{"d_mlp": 768, "vocab_size": 8714, "norm": "rmsnorm", "norm_place": "pre", "rope_base": 14200.0, "attn_scale": 0.102, "tie_embeddings": true, "parallel_block": false, "init_std_up": 0.0391, "init_std_down": 0.0, "warmup_steps": 513, "steps": 5049}
MLP neurons of a small language model. Each row is named by its layer, matrix (gate and up: input weights) and neuron, and shows model dimensions 64-127. Each number is 128 + 32 x the weight over its row's rms, rounded and kept within 0 to 255. A neuron's up and down rows have the sign that makes its largest values positive.
After each neuron's rows, "fires on" lists the tokens most often at its 100 highest values on Wikipedia text that the model never trained on.

L2.gate8 [139  90 159 214  84 118 116  86 136 167 147 146 118 128  99 110  70 171 126 111 132 167 162 125  69 121 149 124  82 174 122  95 136 170 118 127 113 103 132 185  97 192 100 165 148 165  80 173 144  65 148 110 122  96 159 102 113 135 152  65 132 143 139 228]
L2.up8 [102 136 120  73 113 171 111 178 126 147 161  76 142 175 146  94 127 184 135 166 147 179 173 132 188 147 152 123 170 130  97  80 166 125 116  73  91  96 174 129 120 174 150 163 158 149  53 118  92  92 125 163 148  86 103 122  95  40 139 141 159 100 136 202]
fires on: "\"", "r", "ys", "==", "P "

L2.gate324 [ 65 136 113 165 166 165 124 122 157  79  98 107 127 125 118 148  68 108  96 173 113 104 150  64  86 138  86 123 134 154 102 208 149 138 136  89 111 102 122 130 174  50 158 142 119 143 158  95 152 109 144 141 108 156 114 169 156 126 136 139  99 116 142  85]
L2.up324 [149 188 128 146 160 190  89  74 160 176  98 138 110 141  99 116 105 113 121 140 159  98 184  69 134 127 138 130  98 150 175 114 108 106  73  70  95  88 139 101 118  66 117 138 113 120 159  75 141  94 179 121 114 180 133 135 102 119 151 124 163  85 143 142]
fires on: "s", "Released", ") ", "screen"

L2.gate133 [150 138 159 137 168 133 173 139 115 110 149 146 126 141 149 115 101  93 161 118 157 148 125 124 115 115 173 146 103 127 119 176 163 136 108 138 111 101 101 107  77 108 121 155 134 118 109 156 103 140 125 137 146  93 182 125 119 130 173  91  99 122 102 133]
L2.up133 [170 128 171 102 183  96 130 178 150 167 158 157 162 166 133  79 145 114 144 160 139 117  77 105 160 126 109 158 135  97 113 203 121  51  69 100 177 124 139 156 159  65  63 127 142 109 118 165 156 117 168 182 180 155 152 119 125 114 171  99 115  78 125  94]
fires on: ".", ". ", "\". "

L6.gate238 [183 144  97 166 121 121 156 132 134 187 126 142 117 112  82 157 133  94 113 151 156  87 136 146  75 174 166 105  87 152 175 178 129 100 131  67  89 129 164 120 137 153 144 105  75 173 167 165  85 197 143 165  94 149 183 138 124 185 118 178 127  91 119 147]
L6.up238 [187 132 118 117  69 146 159 114 133  67 148 143  85 154 122 151 154  84 110  95 109 117 174 111  96 123 161 104  97 164 139 119 146 124 114 110  85 157  70 123  71 123 113  93  81 102 134 145 120 142  94 125  90  48 161 114 122 154 109 130 144 149 109 149]
fires on: "-", "for ", "== ", "in ", "==", "of "

L4.gate574 [114 135 173 107 203 163 100 131 178 185 130 130 104 174 209 178 146 112 125 150 110  76 171 126 139  84 170 125  71 133 137 114 124 149 166  76 195 135 161 148 140 107  87 115 128  92  95 129  73 140 101 134 128 174 188  94  95 107 135  79 136 154  68 157]
L4.up574 [154 114 138 104 152 180 187 115 170 153 142 165 179 111 138 130 122 121 119 102 109  69  99 126 144 116 131  99 119 186 108 113 137  93 103 119 142 152 154 178 138 101 140 129 108  85 143  89 102 133 169 126  97 158 165 118 111 146 148  96 147 151  83 125]
fires on: "202", "201", "200", "0"

L2.gate388 [141 122 120 207 172 110 137 141  96 133 159 133 134 134 127  94 163 202 163 189 159 149 131 111 134 151 110 124 166  79  95 145 127 132  79 165 142 147 116 125 102 185 146 155  84  85  78 108 115 127 148 107  96 106 126  61 125 154 116 183 222 184 167 161]
L2.up388 [ 84 145 126 177 150 111 121  97  59 135  93  89  81 204 195 186 184 169  85 111 121 154 136 105 153 137 218 160 115  83 179 127  93 133 132 106 137 133 111 179 124 150 125 151 137 161 108 148 151  91 156  84 106  89 145 138 121 138  94 184 141 139 107 100]
fires on: "al", "as", "over", "goal"

L2.gate632 [119 115 105 147 119 100 107 169 109 118  91 159 180 127 164 167 115 130  99 170 122 148  96 180 179 164 133 100 125 104 149 105  98  82 130 121  57  94 141 135 159 116  87 106 170 135 139 105 140 192  69  76 128 129 108  93 152  94  71 125 171  84 117 122]
L2.up632 [129 109 170 114  82 108 152 171 138 141 117  88 128 107 146 175  64 143 126  75  80 100  88  94 122 120  83 169 124 155 159  75 134 164 138 144 172 103  86 172 131 188 131 113 141 131 128 117 183 128  83 155 125 101 162  41 162  56 120 153  98 151 185 114]
fires on: "H", "of ", "as "

L2.gate654 [ 99 137 143 159  64 119  95 132 119 138 195 206 115  59 139 142 107 138 130 156 148 159 116 150  80 161 140  89  84 169  96 125  59 118 157 148  79  95  86 154 168 129 174 147 207 140 163 137  92 163  88  67  86 160 104 111 152 147 107 138 174  99 134 133]
L2.up654 [188 125 126 129 132 111 141 113 108  80 117 150 142  95  73 102 114 112 153  80 115  91 115 148 176 107  82 130 144  81 165 119 117  90 116 118 145 143 110 136 115 132 137  92 160 107 202 193  91  93 108 120 122 155 112 111 128  88 156  87 130 117 130 168]
fires on: "en", "i", "Si", "Mi", "z"

L2.gate128 [143 113 149 135 111 132 141 151 117 138 124 154  90 112 126 126 125  91 180 168 147 118  53 115 102 136 140  86 167 172  90 171 195  98  88 112 207  74 201 116  98 103  70 103 123  98 136 149 145 155  62  79 168 151 131 179 100 117 155  96  79 105 139 123]
L2.up128 [123  83 127  92 153 154 146  99 168 170 186 149 113 114 124 127  73  95 150  63 114 110 154 106 142 128  88 108 101  98 144 178 138  78 110 131 177 106 118 166 101 167 156 140 142 105  99 153 124  92  71 138 127 135 107 149  67 133 154 148 122 151 153 135]
fires on: "in", "us", "it ", "ar", "up"

L6.gate663 [103 154  98 106  91 164 117 119 121 136 123 170 133 184 155 176 139 101 167 119 167 125 118 163  85 113 156 146  98  91 119 123  70 178 153 126 156 142 112 197  69 142 142 195  84 132 123 160 126  90 127  81 160 140  93 132 131 185 148 135 154 132  91 103]
L6.up663 [107 144 164 109 120 101 147 147 104 103 119 134 119 104  90 126 141  98  25 154 163 165 137 142  83 114 137  80 114 141  86 128 186 151 103 149  91 138 122 152 102 128 161 177  94 124 122  79 106 112  98  83 121 106  99 130 108 172 162 108 164  83 112 127]
fires on: "For", "ic", "i", "nor", "load", "r"

L2.gate394 [160 152 208 105  96 165 144 165  81 178 135 121  65 112 117 117 131 166 125 138 160 121 132 124  91  72 111 143 119 161 192 140 155 119  95 134 166 145 166 121 147 143 132 116 153  81 173 140 122 134 124 162 154  89 142 109 118  97 117  87 160 154 104 167]
L2.up394 [108 123 147 177  65 108  97 163 133 104 116  85 126 134  78  90 148 119 122 126 130 151 118 137 181 100 145 167 120 139 237 135 123 164  91 155 132 131 161  90 138 167 141 129 152 102 194  75 111 143 134 116 117  89 156  96 153 146 141 120 135 105  60 144]
fires on: "'", "wi", "iti", "U", "anti"

L2.gate316 [101 155 122 110  85 128 201 115 124 127 189 100 106 121 166 156 176 185  66 167 137 134 114 100 176 153 131  74 119  82 122 108 142 143 119 101 142 148  96 115 134  89  99 168 100 120 128 154 125 114 162  60  71 177 119 102  87 128 106 150 150 107 113  74]
L2.up316 [183 101 178  75  85 191 161 154 128 148 143 130 113 133  91 115 112 214  89 120 159  89 124 105 157 110  96 154 115 149 186  75 129 150 153 108  99 147  86  97 167 146 148  70 114 163 158 172 143  77 103 108 105 125  78  96 135 150 168 144 160  79 122 182]
fires on: "of "

L4.gate380 [143 185 109 168  61 120 164 106  57 116 157 173 131 149  56  71 147 208  87 100  90  63 106 113 157 123 116 149 112 164 115  68 108 186  76 182 128  87 157 160 199 137 137 167 165 138  61 165  80 147 183  85 187 172  58 163 122 119 106 152 154 119 134 142]
L4.up380 [117  97 183 220 150 156 136 145 124 111 129 144 115 121 159  87 132 109 156 112 182 138 103 125 127 118 168  82 109 136 138 167 124  97 102 151 154 117 147 157 198 106 184 148 161 173 104 143  81 138 156 150 142 132 147 154 188  96 152 117 187 128 136  95]
fires on: "o", "k", "io", "y", "r"

L6.gate617 [148  79 132 114 145 122 112 149 116 125  93 124 104 148  97 104 101 107 120  99 118 155 130 162 123 154  82 101 135 109 172 133 117 119 163  59 170 120 141  75 125  59 153 120 170 137 159 100 132 186  84 151 124 142 129 112 155 149  87 133 138 108 126 216]
L6.up617 [145 106 150  84 141  95 110 130 154 143 100  99 126 105 173 132  99 158 116 177 147 124 102 148 122  66  79 162 153  79 103 143  89 149 126 102 193 148 172 155  80 120  40 106  99 135 121 134 107 160  99 142 117 144  98  94 134  99 178 152  78 148 123 158]
fires on: "B", "b"

L6.gate69 [127 136 178 134 105 171  88  69 154 128  98 155 126 128 124 110 105 158 142 122 184 137 135 176 124  96 181 115 144  84 133 171 116  86  81  79 114 165 162 139 100 177  97  90 168 109 163  84 120 102 159 164 108 118  90  85 117  78 111 104 153  87 139 109]
L6.up69 [ 97 130  84 149  84 155  72 138 176 114 133 157  86 196  58 120 160 172 114 150 113 100 124 149  86 136  96 131 124  88 200 136  93 183 120 127  51 108 135 113 107  98  74 153  79 155 148 104 149 169  97 119 163 176 163 125 161 129 147  87 180 132 175 186]
fires on: "'", "more ", "ak"

L2.gate101 [156  83 123 150 112 104 115  77 198  93 165 103  71  68 122 135 110  98 109  91 149 137 126 185 100 138  97  91  94  94  90  57 119 124  94 139  99 146 166 174 142 105 102 117 176 125 140 113 165 149 152 122  84 166 155  85 127 108 110 137 128 111 150 113]
L2.up101 [135 136 165  91 150 171 158 111 186 168 167 163  85 157 125 122  85 136 168 115 148 115  82 170  75 151 125 153 106 104 159 153  86 160 104 156 119 151 102  69 165  95 115  66 113  98 116 167 112 136 124 167 168 131 127 195  83 147 106 118  70 148 135 175]
fires on: "\n\n", ". ", "by", "- ", "ros"

L2.gate82 [142 120 126 190 161 107 108  82  78 159 195  73  83 107 100 154  61  93  95 140 103 133 140  93 133  65 191 137 106  89 129 119 191 141 128  90 166 127  91 163 138 116 114 109 165 133 158 198 115 146 128 135  95  66 178 122 143 104  75 106 123  89  98 106]
L2.up82 [187 149  86 156 155 162 113 125 182 201  86 152  78 117 144 127  96 109 151  26 124 110 131  96 176 120 152  93  96 160 156 106 123 119  75  90 137 130 155 162 158 128 134  56 106 194 131  83 111  95 171 147 113 140 128 170 106  99 162 123  62 164 141 154]
fires on: "im", "201", "Sch", "200", "Em"

L2.gate191 [ 66  91 139 138 116 167 115 104 159 124 216 134 132  88 152  95  67 135 146 158 137 193 125 184 155 137 108 118 144 102  68 129 143 102 140 129 155 175 144 100 170 116 154 194 120 150 102 189 125 107 148 129 133 128 164 119  66 168  65 108 103 125 203 117]
L2.up191 [ 68  71 140 129 113 151 146 117  87  98 115 171 152 121 125 178  99 165 189 134 193 160 114 142 133 134 159 144 105 118  87 164 132 129 132 110  64 147  95 131  93 140 112  68 151 119 130  98  74 157 120  88  84 100 124 116 172  82 175 106 211 111 135  83]
fires on: "-", ". ", "from ", "n", "ph"

L2.gate608 [ 98 165 134 162 153 105 151  90 208 160 174 175 118 147  86 108 154 104 109 147 101 147 147 181 149  79 101 159 182 104 179 109 196 128 134 136 145 149  61  95  76 116 118 137 143 124 133 180 182 110 109 160 119  85 140 101 173  95  69 150 128 166 158 179]
L2.up608 [163  97 154 134 115 140 117 136 158 157 126 129 161 108 106  70 132  69  48 176 107 176 121 104 141 194 149 155 145 123 144 149 153  96  83 100 101 110 169 160 154 136 111 144 104 111 155 134 146 178  57 113 109 139  90 198 178 108 107 202 109 101 153  99]
fires on: "for "

L2.gate683 [137  72  79 172 112  87  98 125 152 149 150  96  75 179 118 123 129 127 102  74 107 111 161  79 108 173 134 121  91 139 102 121 110 181 152  96 151 133 135 144 114 113 168 126  74 135 153 136  56 165 119 162  47 167 191 156 136 123 128 190  85 109 168 145]
L2.up683 [152 106 124 150 111 114  70  94 143 141  73 130 137 132 102 133 102 162 135 147  86 183  96 115 157  95 175 182  81  90 158 135 139 111 156 123 136 157 151 159  88 185 146 133 117 111 136 147 113 104  94 118 147  99 134  60 132 159 123 130 131 113 146 148]
fires on: "of ", "g", "to ", "in ", "ch", "m "

L6.gate192 [ 96 170 118 148 133 116  86 107 131 146 115 144  98 103 159 141 147 135 145 102  54  78 161 119 118 144 161 102 148 100  88 148 161 110 181 176  92 136 129 131 151 114 198 104 166 152 105 185 129 113  73 110  63 156  84 138 143 147 128 106 141 145 187 180]
L6.up192 [ 55 179 215 105 117 171  99 141 136 190 132 115 131  79 142 125 146  69  81 138 100 197 173 152  76 149  91  79 124 130 109 143 173  80 170 141 124 155  89 110 130 127  90 177 169 110 128 133  83  85 130 123 141 110 108 151 218  96 107 124  95 122 125 101]
fires on: "200", "199", "201", "| ", "192"

L2.gate10 [ 96 104 134 130 183 106 127 113 189 111 152  81 173 153 117 129 164 168 130 153 121 114 119 160 161  95 191 101 143  79  88 123 116  96 144 142 144  63 163 116 143 142  81 159 147  84 130 114 193 150 123 152 102  81 162 120 130 114 130  61 148 115  74 147]
L2.up10 [130 117 150 111 164  60  85  89 205 102  77  30 131  91 160 186 116 147 175 111  73  80 137 168  88  90 110 176 112 168 107  93  86 150 181 137 125 100 120 124  96 106 130 107 148 157  79 156 167 131 100 167 115  88 193 103 122 128 199 110  81 113 129 104]
fires on: "is ", "as ", "its ", "products "

L2.gate304 [140  99 100 158 178 128 150 122 115 157 132  73 115 107 146 168 151 144  87 165 171 125 144 135 120 140 118 158 174 117 116 108 118 144 117 106 142 121 105 131 104 156 100 137 174  89  95 115  90 110 177 104 122 108 164  83  45 157 167 106  78 167 109  90]
L2.up304 [151  98 108 164 144 101 172 105 156 189 109 132  75 129 138 153 108 184 152  91 163  83 214  90 140  84 100 112 110 130 196  83 134 150 105 121 110  94 150 125 178 129  87 144  97 158  92 114 119 121 161 161 111  67  86 143 136 125 124 125 111 119 141 172]
fires on: "\"", "of ", "about "

L2.gate660 [120 139 134 124 163 153  72 166  76 181  66 144 153 142 114 107  99  96 137  77 144  94 165 139 107 120 153 158 149 163 130 138 169  91 125 131 123 110 103 121 149 137 154 142 144  95 133 102 133 174 151 104 105 151  83 115 136 158 145 125 132 149 110  94]
L2.up660 [129 111 178  83 180 171 142 132 107 187 125 166 149  74 118  84 112 114  80 127 103 126  88 156 106 118 197 130  93  76 117 147 193 122 133 138 105 145 145 119 127 163  82 137 142 114 146 128 125 106 175 136 152  90 124 164 120  69  73 152  78 120  42 148]
fires on: "in "

L2.gate761 [165 126 180  94 106 114  96 174 166 161 144 175 120 147 124  90 141  64 145 160 140  97 181 198 126 119  79 103 126  94 123  23 135 159 139 128 147  99 164 142 173 128 142 123  86  89 133 139 201 141 200 117 144 148 104 140 135 131 174 117 162 139  87  99]
L2.up761 [194 135 165 149 129 143 125 143 164 162  82 103 165 150 111 187 106 152 131 130 143  79 122 140 130 108  91 106 162 124 157  98 104 126 160 175 115 124 154  99  81 160 141  64  97 162 103 150 133 120 116  77 165 167 134 119 113 103 196 121 168  82  89 139]
fires on: "th", "ite ", "it", "ter", "his "

L6.gate370 [178 110  99 130 108 108  97 129  93 102 105  89  98  98 157 121 157  95  87  82 158  62  73 140 122 196  95 120 135 154 183 117 143  96  79 122 135 132 156 134 129 154 175 136 170 118 118 149 173 154 121 125 131 154 146 121 158 149 161 150  74 115  88 124]
L6.up370 [137  87 157 111  94 102  82 153 135 113 145 151 139  79 135 109 107 183 144 150 101 117 129 159 157 126  60 104 157 164 137  90 153 146 128 127 131 155 121 143 125 152 121  94 114 142 118 132 116  95 148 103 174 137 100 136 104 137 129 127 155 104 142 126]
fires on: "i", "k", "at"

L2.gate754 [105 112 161 154  93 160 146 132 107 118  84 134  96 135 155 153 126  81 164  73 140  82 179 119 127 131 129 120 177 141 154 128 159 162 130  97  81 160 116 140 154  64 140 152 150 145 144  79  91 172 101  82  85 126 163 148 144 150 141  79 119 110 128 149]
L2.up754 [131 132 112 155 157 142 117 164 121 159 179 149 111 125 133 103 158  96 157  89 139 173 108  48 153  99 122 111 113 156 124 118 154 160 142  97 160 166 129 120 162 143 174 104 152 105 143 128 166 125 132 159 194  98 118 117 146 102 136 162  67  82  76 118]
fires on: "in ", "le", "el"

L2.gate366 [133 168  94 102  87 174  61 154 130  58 140 156 127 166 111  90 100  85 128 138 160 119 117 177 160 166 158  92 138  72 144 101 116 118  90 128 163 162 147 179 169  92  86 144 168  99 102 139  96 168 101  95 127 128 115 147 160 134 166 133 124 138 103 140]
L2.up366 [154  65 189  81  92  59 144 146  82  92 153 186 126  97 135  97 132 119 164  97 104 144 156 142 136 106 130 143 154 165  63  82  98  65 172 117 158 145 111 172 136 126 181 141 147  97 154 131 132  86 106 104 144 129  64 153 177 101 129 142 133 121 108 137]
fires on: "i", "p", "kn", "Si", "k", "it"

L4.gate136 [166 111 169 117 141  99 132 126 125 137 128 113 170  86 181  82 113  84  95  99 153 152 159 127 127 160 169  93 135 128  74 132 168 101 123  86 100 145 143 150 135 125 143 149  86 116 123 112 109 135 190  77 161 149 143 122 151 180 186 104 109 103  84 187]
L4.up136 [141 155 157 107 121 109  96 107 123 123 118 180  84 134 150 183 158  88 114 126 153 142 126  69 142 154 141 149  98 106 106 114 162 103 119  96 136 143 168 175 120 143  84 153 142 148 146  95 119 168 114  74 152 149 107  84 115  65 133 119 117  89 116 158]
fires on: "ation", "tion", "by", "ter", "election", "and"

L4.gate515 [176 132 120  93 134  80 175 125 108 164 122 178 123  76  89  77 139 173  65 182  90 145 116 121 147 123 177 145 149 127  69 138 161 169 167  79  87 138 126 142  92  76  97 147 149  84 164 158 118 150 114 163  79 132 127  84 108 150  91 128  50 191 168 157]
L4.up515 [165 139  78 148 147 171 125 111  96 133 109 146 148  99 137  95  87 175 101 166 129 172  79 181 146 139 155 155 141 163 113 104  87 121  95 107 102 131 160  70 132 153 197 104 153 171 203 103  72 148 118 130 168  75  75 129 113  87 165 177  85 175 126 137]
fires on: "es", "of ", "g", "de "

L4.gate92 [170  95 183 118 175 108 125 108 169 183 127 127  39  89 171 134 154 134 161 113 141 130 135 163 120 105 177 116 119 124 181  94 136 139  99 146 159  76  96 178 136  84 145 127 154 123 118 101 168 159 156 143 104 106 123  90 105 124 129  98  98 205 139 162]
L4.up92 [165  99 163 124 102 125 191 122 172 157 103 115 148 105 110 124 106 140 117  96 205 102 166 124 120 147 141 152  74 107 127 106 111 171 100 133 100 184 143 103 135  94 140 158 164 110 124 172 159  85 121 127 143 126 124  56 114 148  83 190 162 151  75 132]
fires on: "\"", "New ", "United ", "“"

L4.gate541 [138 101 175 184 131 101  61 145 112  85 144 117 110  82  47 166 136 184 103 222 119 200 158 159 139 141 138 151 119  93  75 148 183 112 156 116 195 113 118 190 131 151 125 172 160 175 120 195  99 121  98 131 140 151 130  58  78  94 112 118 147 145 118 174]
L4.up541 [149 162  97 114 117 181 105 111  72 132 126 176 137  40 147  97 167 181  84 127 121 106 158 132 112 141 116 165 110 114 114  87 154 182 159 157 188 138 172  29 166 129 125 112 109 136 173 127 102 197 108  68 120 134 158 100  98 112 123  86 126 174 127  89]
fires on: ". ", "of ", "'", "-", "de "

L2.gate436 [121  98 124  87 160 173  59  46 104 105  79 149 143 113 139 122  58  94 135 161  85 146 106 115 103 172  98 119 111 167  55 129 113 225 129 133 144  92 132 139  75 158 170 144  82 151 160  92 173 169 159 124 120 117 165  98 103 138 104 134  83 119 152 173]
L2.up436 [174  65 175  80 182  95 124 122 168  71 171 153 117 145 120 110 115 111 175 140 186 131 123 136 150 122 184 157 135  68 145 127 150 136 138 149 207  77 168 134 109 122 108 157 108 179  97 117 106 178 118 143 169 132 137 160 108  83 102 137 101 131  99 103]
fires on: "b", "B"

L6.gate37 [155 163 142  98 126 139 135  83 163 159 149 157  82 134  49  99 127 170  97  75 120 150 131 141  70 150 151 190 155  85 138 148 145  92 154 173 182  74 103 118 113 138  92 101  83  85 123 119 108 126  70 145 167  88 186  72 107  91 155  84  95  83 162 137]
L6.up37 [138 135 142 173  93 173 108 140 143 150 153 176 128 134 153 155 114 112 114 188 117 124 128 110 145 139 166  78 140 180 133 139  67 146 160 114 188 160 167 168 133 181 107 106 155 142 139 172  92 167 145 140 164 108 158 126 123 128  90  89 149 118 121 108]
fires on: "only ", "ly ", "LA ", "then ", "than ", "up "

L4.gate146 [167 162 147 114 118  97 166 170  89 124 101 174  93 140 115 140 155 169  79 148 105 158 117  82 168 124 132  82 154 112 123 146 147 140 144 143 153  98  93 107 120 109 130 186 132 128 140 201  97 126 106 104 177 146  55 191 167 115  99 160 148 159 132  75]
L4.up146 [135 149 107 127 166 129 159 182 118 174  86 186 134 153 184 148 182  81 134 136 140 181  90  78  92 183 120 122 158 152 144 163  83  85 101 120 145 133 106  74 125 182 124 204 121 139  92 108  75 182  76 170 116 127 167 194 169  85 109 126  87 123 132  74]
fires on: "e", "tion", "ik", "ek", "ach"

L2.gate382 [145 197 143  93 129 162  57  83  82  80 147  94 165  70 169  95 104 144 129 114 102 120 146 137 115 185 173 168 179 113 112  75 127 126 126 185 174 111 194 166 159 121 105 184 119 147 107 106 126 128 130 127  96 117 185 126  49  58  76 152 115  64 167 136]
L2.up382 [114 100 106  82 140 137 115 112 157 148  92 102 121 134 112 123  80 121  89 142 132 146 132 147 172 113 199 132 114  87  77 131 221 113 135 160 130 185 128 172 104 113  58 110 188 102 205 160 101 152 155 177 190 165 112  91 153 141 126 106 115 158  76  90]
fires on: "by ", "), ", "into "

L4.gate294 [146 121 175 117 150 137  66  47 151 133  99 116  64 156  74 124 122  97 166 126  57 146  77 163 132 168 166 170 132 189  62  80 118 122 138 121 154  92  90 114 139 123 163 178 189 156  70 150 149  73 179 141  87  69 158 109 160 127 185 163 148 184 159 130]
L4.up294 [153 141 154 122 125 139  87  92 138 105 154 166  93 167  96 142 161 123 121 135 114 146 187  74 172 119 135  92 125 113 130 152 125 136 172 172  72 177 146  60 103 112 141 105 134 119 118 113 112  99 115  92  86 112 156 150 120 164  82 106 143 150 173 156]
fires on: "/", "American ", "International ", "–", "-"

L4.gate143 [101 178 129 148 194  76 111 181 154 167 166 158 120  93 135  86 143  95 143 194 141 184  70 141 117 179 179  74  92 210 138 132 140 107 163 163 108 121 164 183  63 142  81 175 117 128 144 188 129 159 195 170 185  94 154 146 133 132 104 103 171 110 147 117]
L4.up143 [179 109  90 127 139 199  95  96 144 151 169 173 177 164 191 170 150  99 186 105 126 115 146 146 118 108 116 179 111 151  77 156 118 112 150  80 162 118 156 147 125 140  82 123 123 121 190 136 163  81  95 138 133 127  95 175 168 143 156  54 125  91 112 120]
fires on: ".", "}", "until "

L2.gate239 [131  63 138 116  95  83  87 108 195 140 136 102  81 106 136  78  89 103  97 113 121 123 123 173 121 154 140 121 190  80  89 123 111 171 150 114  80 112  67 107 142 144 170 182 132 166 167 169  77 102 133 103 145  91  65 121 152 178 212 137 102 106 126 164]
L2.up239 [146 109  95 165 109 152 150 124 207 191 134 140 141 172 182 134  93 148 140 131 151 119 212 142  74 149 154 165 142 132 118 121 123  95  56 129  82  94 159 101 183 126 112 172 119 186  87 152 128 121 176 144 165 135 137 167 116 167 172 141 114  87 129 140]
fires on: "===", "\"", "E", "L", "T", "A"

L4.gate308 [155 143 187 196 117 161  88 154 108 163  96  79  83  48  84 120 102 132 150 103 106  72 129 149 163 183 135  99 148 108  97  92 106 129 176 165 135  88 149 126 140  88 146 135 143 125 152 100 222 139  92 121 111 101 120  74 146 129 148 138 134 122 188 134]
L4.up308 [177 105 133 163 168 145 177 149 100  93 151 123 141  96 111 150 153  94 125  81 177 107 153 153 106 160  96 142 165  82 145 180 136 100 158 123 126 128 154  57 116 119 119 156 176 173 133 100  94 100 127 123  84 123 136 128 151 134 133  90 117 127  71 140]
fires on: "an", "201", "| ", "202", "200"

L2.gate15 [152  81 152 140 182  92 124  93 113 144  99 148 106 155 154 150 143 112 150 110 110 163 158 182 121 155 157 174 168 117  85 175 109 173 145 145 114 134 204 157 132 170 143  71  71 176 129 130 158 108  94 120  94 193 188 157 145 130  99 130 113 157 173 164]
L2.up15 [158 147 113  93  94 166  91 130 114  69 128 152 143 138 135 103 158 130 106 158 207  89 114 144  53 170 124 136 109 108 150 118 175  84 130  69 170 221 172 120 134 141  77 134 136 148 211 108  88 116 144 168 137 123 118 136 124 133  73 101  89 114  91  65]
fires on: "from ", "into ", "through ", "until ", "s ", "without "

L4.gate445 [130 116 123 146 130 105  92  97 149 170 179 127 114 144  77 110 103 117  80 135 152 100 113 117 123 100 129 153  99 147 130 113 158 134 162 133 128  95 186 109 121  87  74 146 125 135  56 148 143 174 179 155 119 127 147  82 107 116  67  84 101  93  89 154]
L4.up445 [117 129 153 124 144 141 117 138 118 162 138 149 104 123 104  87 133 210 169 147 165 102 118 123 191 144 142 157  92 142  68 171 171 170 130  94 112  69 145 185 133  77 144 118 158  80  87  91 114 153 185 166  99  98 101 157 118 126 118 162  82 149 127  98]
fires on: " ", "K", "\"", "y ", "r"

L2.gate37 [101 139 148 157 156 130 186 143 161 116 116  94  55 148 138  50 162 144 155 113 144 150 180  95 108 180 158 152 173 155 168  97 180 139 113 146 183 119 116 195 112 127 141 135 175 157 110 118 159 152 170 150  96 146 178 163 130 125 101 150 127  99 203 131]
L2.up37 [121  75  98 172 184 132 157  92 160 135  81 134  95  77 147 102  79 181  84 124 193 108 114 169 161 186 181  94 115  98 123 169 182 149  95 158 171 181 151 123 129 171  94  91 216 134  67 154 164 136 131 113 202 135  66 140 118  80 138 119  86 121  55 113]
fires on: "\"", "'", "), ", "from "

L6.gate239 [148 126 142 153 181 122  66  70 163 142 121 192 108 147 108 106 157 158  84 168 123  98 194 149 134 128 179 156 207  92 111  92 181 137 149 123 142 104 115 165  65 111 171 115 136 132 139 208  95 147 108  86 106 106 159 132 112 132 162 132  67 136 191 137]
L6.up239 [125 118 116 149 109 112  98  85 139 128 128 126  77  81 145  80 144  92 117 138 178  88 125 172  60 114 169 155 147  60 151 104 192 183  78 168 167 145  94 179 156 145 111  82 101 128 162 120  61 139 127 115  95 114 184 119 149  81 118 114  92 147 156  96]
fires on: "by ", "-", "for ", "000 ", "201"

L2.gate410 [162 172 149 229 150 142  79  95 187 158 101 152 129 177 150  94 159 118 143 196 171 139 119 161 164 170 169 123 202 110 165 140 150 147 165 140 152 162 177 123  85 161 105 119 110 139  77 136 107 148 158 115 120 166 112 111 108 109  67  91 102 116 103 136]
L2.up410 [103 184 131 130 150 166 109  93 155  66 122  77 112 136 181 150 149  96 105 142 130 153 124 120  44 191  96 146 135  93 131 177 174 140 116 151 129 166 137 139 156  82 137 109  89 126 130 196  82 111 136 135 155 120 140 160 145 152 128 178 193  80 168 103]
fires on: "-", "ing ", "for ", "of ", "using ", "y "